config.yaml
n_layer: 9
d_model: 768
n_kv_head: 6
head_dim: 128
attn_scale: 0.0884
bias: "all"
init: "normal"
init_std_qkv: 0.0127
lr: 0.00862
weight_decay: 0.0
batch_tokens: 65536
seq_len: 1024
train_tokens: 675500000
MLP neurons of a small language model. Each row is named by its layer, matrix (down: output weights) and neuron, and shows model dimensions 512-767. Each number is 128 + 24 x the weight over its row's rms, rounded and kept within 0 to 255. Numbers have three digits each.
A block is one neuron, or neurons of one layer that tend to fire together. After each block is what it responds to, as a language model described it from the Wikipedia text at the highest values.

L6.down1837:137143119121160119111116170130118103107152139134137144159135109124152157103128118105159084125139120141102133143132150107130148139142116096132149135144086133088143154108088123125165132088124147124132118098155138105130167112158127140095160104126114149099191094102084102124105111157112109161132106151119096179192094137124141134110122112133136096148154130111149103174176151139103168102121135124126122117140145108144117149171143088152164127169152139145173137129156107126168124164162105132129136167170145111084143118178151108112116144151119119139144114125165148140114134093163122132104126086146152146138124110123153127116101158095117089080101145119106124134154091140089140093133117132131151154166146134151168089100158107101139145139120125128139158162165135105138101077157139
Description: Pipe cell separators, and sometimes line breaks or "(", in sports and election tables, just before a country code, team, party or player name, e.g. "Clay |" AUT, "1 |" Hungary, "(PNG".

L2.down895:143147123115068129121080089131107130095133163119076136122149124121103136118112134149110127133142115153119105157110115092104144156134130144118093157108120112108119111112108152103143142089163146072137180124103126130093139121133149141160120137137137115101139132109120149144117152111130144155169083099104161105155133129098136127134076121086174128148127140087136136124144109111136159152126194132134134149122139151116121148132129174100126154117145128116148119114106099139139128083117093132185123152154112135130108113141114121133176133117116113112154115137128116127142143162120144138132168134151145137115131132109120144132068115120099118098137108148108116123112137141110113126181064110130118134107105096103133120167151141091109156151131141093098072167141133095123118136153094
L2.down1916:139135139157131134093122095128097151147134115130078113126162117147147124126086133111115137107141139172129137152111099122104099134128079130156155159094149123167094133149123118151130139181079128094160146128121158139121114118109102108138152107132141150085141127118102155167114153112095137195139098130171150148133103165094129135100075096118166119116116128101185113174146133140111148142140156166162145121164143132120169114121071115093121133080150157145116114126120121123124133122093142086139146151081102125142139117115140104167130143135144106141112121139091116122124137128094158135131186155134146102147141133087174118099154112139139127110126129189133150119140111086156115141156127095138150125127100129140162119137129108119099120158111140117135102158112077120094076113165109
L2.down1970:076119113168137102122103116091100131139130114107090126102129133153111091106155147163146154127121149134127121101129103173112136143099161075132134117143153104129113097141142149158099120131147133120130162096101128096111116147121159123122164104160124140130100127119142140129085154064112171166129143094147132127124114110100105142137080151127137143108144158127172128146107155101128113135085165136113124135128121115181161121145108099112141122083141134164111187098135117126099145125122148151095166145139100135159142179136130162146143110196109141121133158166129122135153123129116116122122157138098085100128146129134128200122140116145141126119144122135148141097114147111162140084164081120098151127151165132109148140133123147113109138097127147092112121173116074148129107098140116
L2.down2437:162146144093094135148106119147124069087118149092114127160126132076110130191077120131107112142136131157106129142101113153133130137155157110127155132081149107130117163120113077167166147146065101078132134097084158153111132123132139154106134126137146157117139149114120163127128166168109104116159107179141129131107120158112135132134102124107142131119151163130157134125158171154160142094144155131123113134134132092139084124120113087102117154137116124126116142112178149140159163148106130126093141146130127110094178132113127118151128120160145147125092162106118104153118145125101127107090157136129159104077129148103151101107157095163130117096097159169119126115098132146153132125127156115128147145134126143107114160132108153070095107105134122083146120138173121137149111158136125
Description: Pipe separators right after the first cell of a Wikipedia table row, especially header rows (Party |, Year |, Rank |), and sometimes $ before sums.

L2.down153:129118125132146155090112110146140142110132102129103125163165132137128151156135118160093106169131106134161079144058150117109138142148116113116155144136094126123121146100138117115086111122108122179125113147116105142145139132145134126118089104102101139120120208080150157149111140125143115149118105075116142107110124170116111127154016113098158148144098132123126147122095155101165155137140147123155120157114167186115121150142129116109116162083109127123141131126124134137128152168121109124118116120129082142140120136130121152132164092128152099118098127127122151126104157138139120116151135141152111123108100141117132110075139123134095099114164116121122161070175095111129132134116076085127135133127104085115152140139138109113136122107092102142128130148106129163111137141124136
L2.down572:147112117191105145151136137116091140139124144153085115118147135146136152116133151114104144089077146163097090157114106087165128112162145121116129127134128136180181108141147143158141174168093132150166109151109093113095137131121150182121111098150161140164138145099152144133105118165131111159140133160143163110116122124160133151134114156129125142105097139152154159152081106135127132144179169063127111171139195174117109156116137162137138143132100130180088134097143088106178133173135062092126166087085097145131126165161104145124142157142125115124105133141091113075144091136116120147106149108122101142126118171120148129159128122107151130128081114170132149159134132103111119120120104085121107142122152124104104113161174152156099130114119131074099151122112099201075163138138125
L2.down2150:132122120099094106135131066120155162147123128179122126115139107101114112108143125167097104120133126154104111160110131137145116102121130142097120107108103148159131156173137119112130183123105143091189132107085130124065125092156146205119102082137100109119138149152134146184134142153062115132096143149176131127140116143131114126152139138090112186104130123093159136131106157139121159106132092118102145133142148159110146107110117113120120144117144144170126139134126106110175135145161157120087146122131114131143100154169136118148115131122151122131098131085172100131114109142130087153125087106118114111142138128109099096116097162148144105169152127084141143095145113121098154165150163105142159138128122083111161130136140127136126102108100090132096115109121053131128116156123128
L2.down2558:138096127147139171159116135154134126089123120130130086124108130122153177103111157161122116127137147138156114125153134109132122104152126111128124151110150153134173058148156140133166104144118105182185146144112135098152153155119141152157152103140109124133070140113120137150132106107142088162126136130139136129126102113147134143174098141075153130091154114127130131089097103164116096147121165086160114138173139120098126137087127158154152181131121133124100168105106141126157115135148125116121189150103101143129143097114151120132115168124120162105151136131096176112158096123142143113103131087113114105141133136115216136165135116131119119094093145154072147123134134104131152125146130111151121105128122109110073101123161151114141138135132095099132147111120115155109119160145126
Description: Inflectional endings that complete a verb split into pieces, such as -ing, -ed, -s, -ate, in narrative and descriptive prose: arr|ives, fle|e, op|ined.

L2.down1788:124126180077146113123143089139113124102124135133144127160161122125121104135108146146153113121139159136159141115140125147118091118109165120092113139123118133129151125129149145134088109166112152176126148142129122100091142141097155154112138089120112146075184177138151160132108125125135105113153131135108108145102126133103146138130097122136129100142178152129120143131146093168129147099138136131147145122124099123109146094106110125146119151130113164130130133139134113159138107130119158161164094114158135100095124153169096144161158125137142117153183146132092143146113154142176125128092095127101105153149139166103135107124098152112093171134102081121120152104128104145138116119127086126068150118063097125124152144100104152141126154169110100132160121097164119152150121159162138
L2.down1792:112170123137113094073098139149096162159179094129141074099128127144104122089116150095138159110126131171114107092122153132105133128139141140157165109145067123153091133147138120144118153105081130129136154152146128133094131125125155127108130120140128079127147120105110147092126177141145152154170117134112126140145126115134110111134096165114163124141092135081112127158123133111090139133098129089115124145126123122117104135108084155119152122080124165122184109091109117097128159117127150058114130095100113123116125107118106149139125157121137139123136137120145118142100096130129091120141146137161103117115162129132173107156167118147129143138108127161093147135128136187128087133119096127114148110129123131140146148138138139137145168112097113123129118127150137140104187156128142
L2.down1923:117140128138123100133130111107155134091123124068121159147148105152101074112118104122083133138106126146169126112142170129129118157152161118121168105137152134112128101153109145110123106134061111143141133148132148132159120123133137157151123139167123109158110121086170138195099148099088122165119153100112085105095119126138113130106178112133152180139143145107137130093167142151171098133133146111126153140126119089141128137105103108120107118137141152128096048154085114135109146114132131139118139111124122128134125162141146140130131147140138175105148125112114156149158142107156109110150089123111104122099158128109148165067138115140116109136168111156131143117124098129108149138108141105143122156117166113157153126194128142101111087166142106152120147153112079120116122087155126
L2.down2157:128119135110077113095109151154126121111094134156156149149142144130155141085153135083130101092144111141158181102125096109161093097081116133132091134155150129099118104128153117130150096119114146150115123117119109135111116117143149129112112120096147116136117116105128146092089112104130111145114120141184182139088101112132162130095080135127149189133178155146108106145129136097150141144087160122125112133109120146151141160113131115112113103153139129114153143114171153111163097130136139146117128133131131088157114116145094124143166131131127095137105104177144108168130145167102130155099169120149136113108144117118098134133130130167179106131153117137141150129154124111122119141067102140148101110151142148123125144150104147122138129115119102127085128104143063101116096195127100
Description: Words beginning a new section heading, table caption or column header in Wikipedia stats pages, e.g. Starting pitchers, Career record, Historical population, Pos.

L6.down2939:099088124105129160158150100176130116097117074135142147146153149098095140086101130069140129142169144169137141133072166103105102128173141120096105121110088142139124080154137117120136170135106157174111117076127136145134172132112098144174152142123107135148136156140116168143147138097084109121160133133079144116089122146114126064111109134108084140138115140130114161125147145099150109111134099106131126150112142124128140066142096141127168143153159099109110102152163094124141135128147126124096133139105127128131143082132120113136138129119060121140141137124166134154161106090187126115105138142131103110128107164163133154158078109153161136112155098130088098182129145146140103139176095146098130112112113115159136119102098126129116111104160118134139134174120136121155119097063138
Description: Header cells in Wikipedia tables, mainly the blank column after Party in election results, plus Year, Event, Chart (, and ( before lifespans.

L6.down2028:126146138122126104121141128135148121121125162118117090133161130093139188127100097138131133146121110126136155143130161116123080145092103165148154103136117086122102072112106127126140136158141129106106130185151133118120162178145151142159102114111105137145143110109128157137145132098136143079139100151109126142150093108123102152177097144121135156129156165120113154132117169160109111124147160125127154115145161119105151193135126159120125089143157143106116137143132120144115081126121146115090132105138129139085140104073151150119167187124110132133104111161167142121147140134138139133156158142127136136099115156078136138149105103124106130138114131140125138157151133112126141102134129116143094190157126122133101148154122143138157105081120106093150140128119123152081167115128142
Description: Past participles, past-tense and -ing verb endings that take a following preposition or agent, such as written by, held in, born, based on, lasting.

L5.down626:186127138102101104122116162150166132132160142104105136149127115106147127140127171130119150118113092139178121054130153162122074131088117123141132118099138091143172130156125123091121124106115116132151147127160090118104164165117170096129127168145128132130125144114142137168089143115142139154164108133110144151140129094171178053125123153125121120139117153156156123150136137138170145132108140160145147141158095081141144121155093139078114152120145161078134193122138146176146119099143142111207109126133135145127164094130119121124152152173127161115139121172132098162142168154134109103164140152163147128117196135126126147118153147128093150162131121161114127103169101166142134167139110149165126172142086120129099142171119147115137083101060128113108113123116145130106130151129112
L5.down1471:097127116080117109174166121130103150129133105154162114144146125090102095172141172123081105132122151142110114111137130113109168190117105126152135096151147143147106117111120143074128058101123156137175122114079126087142129106109092110105081124179122130109136148112146099090108150159128141111153134173105136131132141179101112131098101153144109120112145154106114146113114149160131148161172130136158139110123099050123160110132112152137125112134120118115101122134140145119115133171127109092163097100174128142135148134151118170191102094154127159154136151143112117149147115124107152127118160140127146097113103109138148134124106082132153110086131137157124097123124106143123118110109105121142169088135126113136112156160129128120165083117114107127102157138149140143123120151179132
L5.down2207:168107161101134114110108131136105096122106111144137158136136172148176109153102127135138142133175096124152093141133116131143103164052108132141157141144156125108099133160193117097140126132091114110128148123122098107134156130128129096133179129122117120145143166089129175092119107102126157151137158092138154126178080106145168143135133155146144144106141154149122108161124093133163135097109156121091122113143164134118116093136119133100118136123110130083138118108141120079112091126065115132123163167129115124140143108110158108120135171149135168129156119167150150178131146125141064117161097123122149104102143131095146171099109134137080139098093135138105055100147112140150096157093130139161124135154136119132118103111131124140128160112131137114092150150148138123119092137130162
L5.down2336:182077122070104135144144103094089099134090126120132168183111138146105108144115164134103154139140108117132113132164129160119140167151152120164166111139142119179116142123177089142128133157119082121082150108155168103145147117160117120121124131140075150127079167133129115145078140077145147095126208099168161079129133170162163094153166138094141141144106135111125095145136147129130134122151107170109157096123116112069110125106058151105125138115103124120139146136156145135132121129110167131126143146134155143135154087120130075149138106106133122145147111095076160155165129152122161159127087124118133168099130075131147166138139181134094109118128105172131147125141136112123141126111115110129114109109081111145125122102135193157133128138150163154131117162124129147054123156155121
Description: Pipe separators right after row labels in wiki tables, mainly election-result Turnout, Total votes and Majority rows; also some nouns after "the" (track, sessions, first).

L5.down56:152149133141105133122083119111101161074138100147138184150092130139153154097139126115120138184093101117054163127100132128130131128141148145100124121110120118133103146135106123144129103135185132100136140100155158101165137138161127131113089155116109144112144109115107149133151123073158156089112143193170137156168116149119080113138151139116073135127118082196115116117129114123178137148170168145164125172115161147115095149156144147128109136151073103103140152146110103155111081137148160159134129119122121151109142139131148117121099132074120118113125141110146114140154131162148163135155145144115122152113180112155148153149113110128117132102116122166127154162098118119157119120092150140076152125138133090141119125123114149100132133081121179120145143134126093166137124138116132
L5.down282:125126154114134112140086101173080086114127117134124131145109106146087148153135158116120132132126122116151120144147133097102067133130112128111156107142109115144152141143131133141114123148112143153116088096122112115122146152111078090140208102125101066098082118134091195125116181151102108092104141144129136127140146147159140122123130155094124107142155143108112142148116136134158108098147106131109116170110119085109171114095100121125157163099051112190149118112132136091074131136152181158121123118149112099095144117163139122113090149126109102117159121160146122137135148133176169138118088119130112120096123131079180124158155115166102151092146102110109135155115102158147101096152131134115152076126125131169110113120088169108115140116130124112137129136090068104107148114109131
L5.down2151:144086122162168141137089133145139105166107164143135126141097080141106116148170150093136145134143142113088130161119110140103153120124102168130142166173096128134144100164111159114145112110131159119103135145151146146123119103089137082126196152130089085158126091123095121148115137151149152098127143178119135108126193127127138109152153131144120136134153129104119139111131141139170126098130126115143106142090104113159125138158094101156127131130137123124119158171122126119129121172090134155115165124132143121151129137103150120099157154132119162137130159156090100150172139130171171118166118126103135131125109108100157166149099137128154163114065146134136121147146164160128136110158115142133176121112126146125163148148121133090121163139126127159134110142108127161150129125116151
L5.down3112:123147126119108096126125152132108088112163150119100134103148150111139127124150146131113133160111132105109080134139151118137119110111102139121139142122150106135130116127126164151164150107136118111149138137101123126129138140145152174111136124051131148111128104087119130102115140133082077171090139174111165119128101142140126138101136110124152099099108117170092103107116143120161166098146158164119153190132111108124140111128118161140164132147142085153140132118155120115100070150144130155123139059110106102141097110144123075137093124143096130126122149165118125113099138110127153146123109150117067088126119113074133141139134177110139146131178139158127147139166122130146137135112123140106093108109146126122110100116158135118152136106098174144116145116123125097111125107111171
Description: Column-name tokens and the line break that ends a pipe-delimited table header row in Wikipedia tables, e.g. Candidate, Votes, IP.

L5.down639:090134110095105096134108135079093143114122130165130086090142104138118199107139106146095139130096135121086144136139161092102155100120112129125084144136177159131174088178122149140177176132113147147114113134108131086073110125179175157104133151141125154147151135146121138147145105124064134129096123143137115144085132122097152114138135127130136106143139171136173148109135136101157108154137143092111125170120187143134093135120110112117103151172118125184095138129110111111109134085104129116145165125121088100075115149135120135163153167062141117101136120091109115150128087128151114096105157142165145133136156088129141142158166142150131123128147117127098165129117099127128133105138130061163126142133127124108124134186126126150150161131101072118146130099077083102117160133119069
L5.down1313:123138077126071114137068126108154141132126170128113102138122115151153163103139132124124135129114111135128134135085094104104153129131104150088091142127165136125159151149136091127132121118115117125119142103120108107140134156185193169097114117156109119091130174171136124152156162130159175121104141140148108146086155111115131127111116137130130152092111158157140173158122171099083157116106124112151157106119168139100140155105130137151143138124150159173146163135111140089146114084121131114114122142130136144155140120136118117132126113122120109086100135148149096118142126166130135101103135125126159147174124120149144123150167149153112185112127152136113106118112129093117141131137153067121087143138101157117137091138103131145125115123103133135135102116126104133143153136117079
L5.down1456:123100079141115085118125146105110145099155139130124120141138128154125173108131129177115137124152158110145147142103135103105114114110122181125138086144164147132161111133110117122161139079132145112139122156107135139121170129133121158132092141150100119151143154166122142141137111117098121133112138129141130145109122086081162106146134152126133127129167177122146107137124156162106082146156133062147100138129149119119122139095116126118150131108125129155084137122107094133129146081120124089139160115121099139147117118123094122125120155087113115164120115112087160125149101136141106078051138145140159106145114117091148109158125124139134123109121162112117099142177127113139120120163125110132132171148084132134112103114152183102099118105116131156143140106135098135129120102143108
L5.down3469:130115044134109112152116155094133172108154123126127139116123118138117160117136120136094119155112104094105130135127140091091165117099126144103126098121154157131161132130107191120110112099135127134120089116094127119160153125116137126125122108160137117146154140119112121121130137126102141154125142092114112104127146118088127109110115108132147123094114162108184122163142131155127125128108122120082153129118178118117155142105150168116150155139161116140053116111159114103140112099103113104114134147139139126149136152162140101127130144087112132137141110112132115157140100081153104095092115129065134082169127156093153124148156144155134127108153176159113131123075143085149125106161137091130128148104090127122176119137146138122111121127095097133168121089133123136167153140103090
Description: Verb tokens or verb-stem pieces that act as a clause's main or participial verb in narrative prose, e.g. outnumber, struggle, working, closing, lays, referred.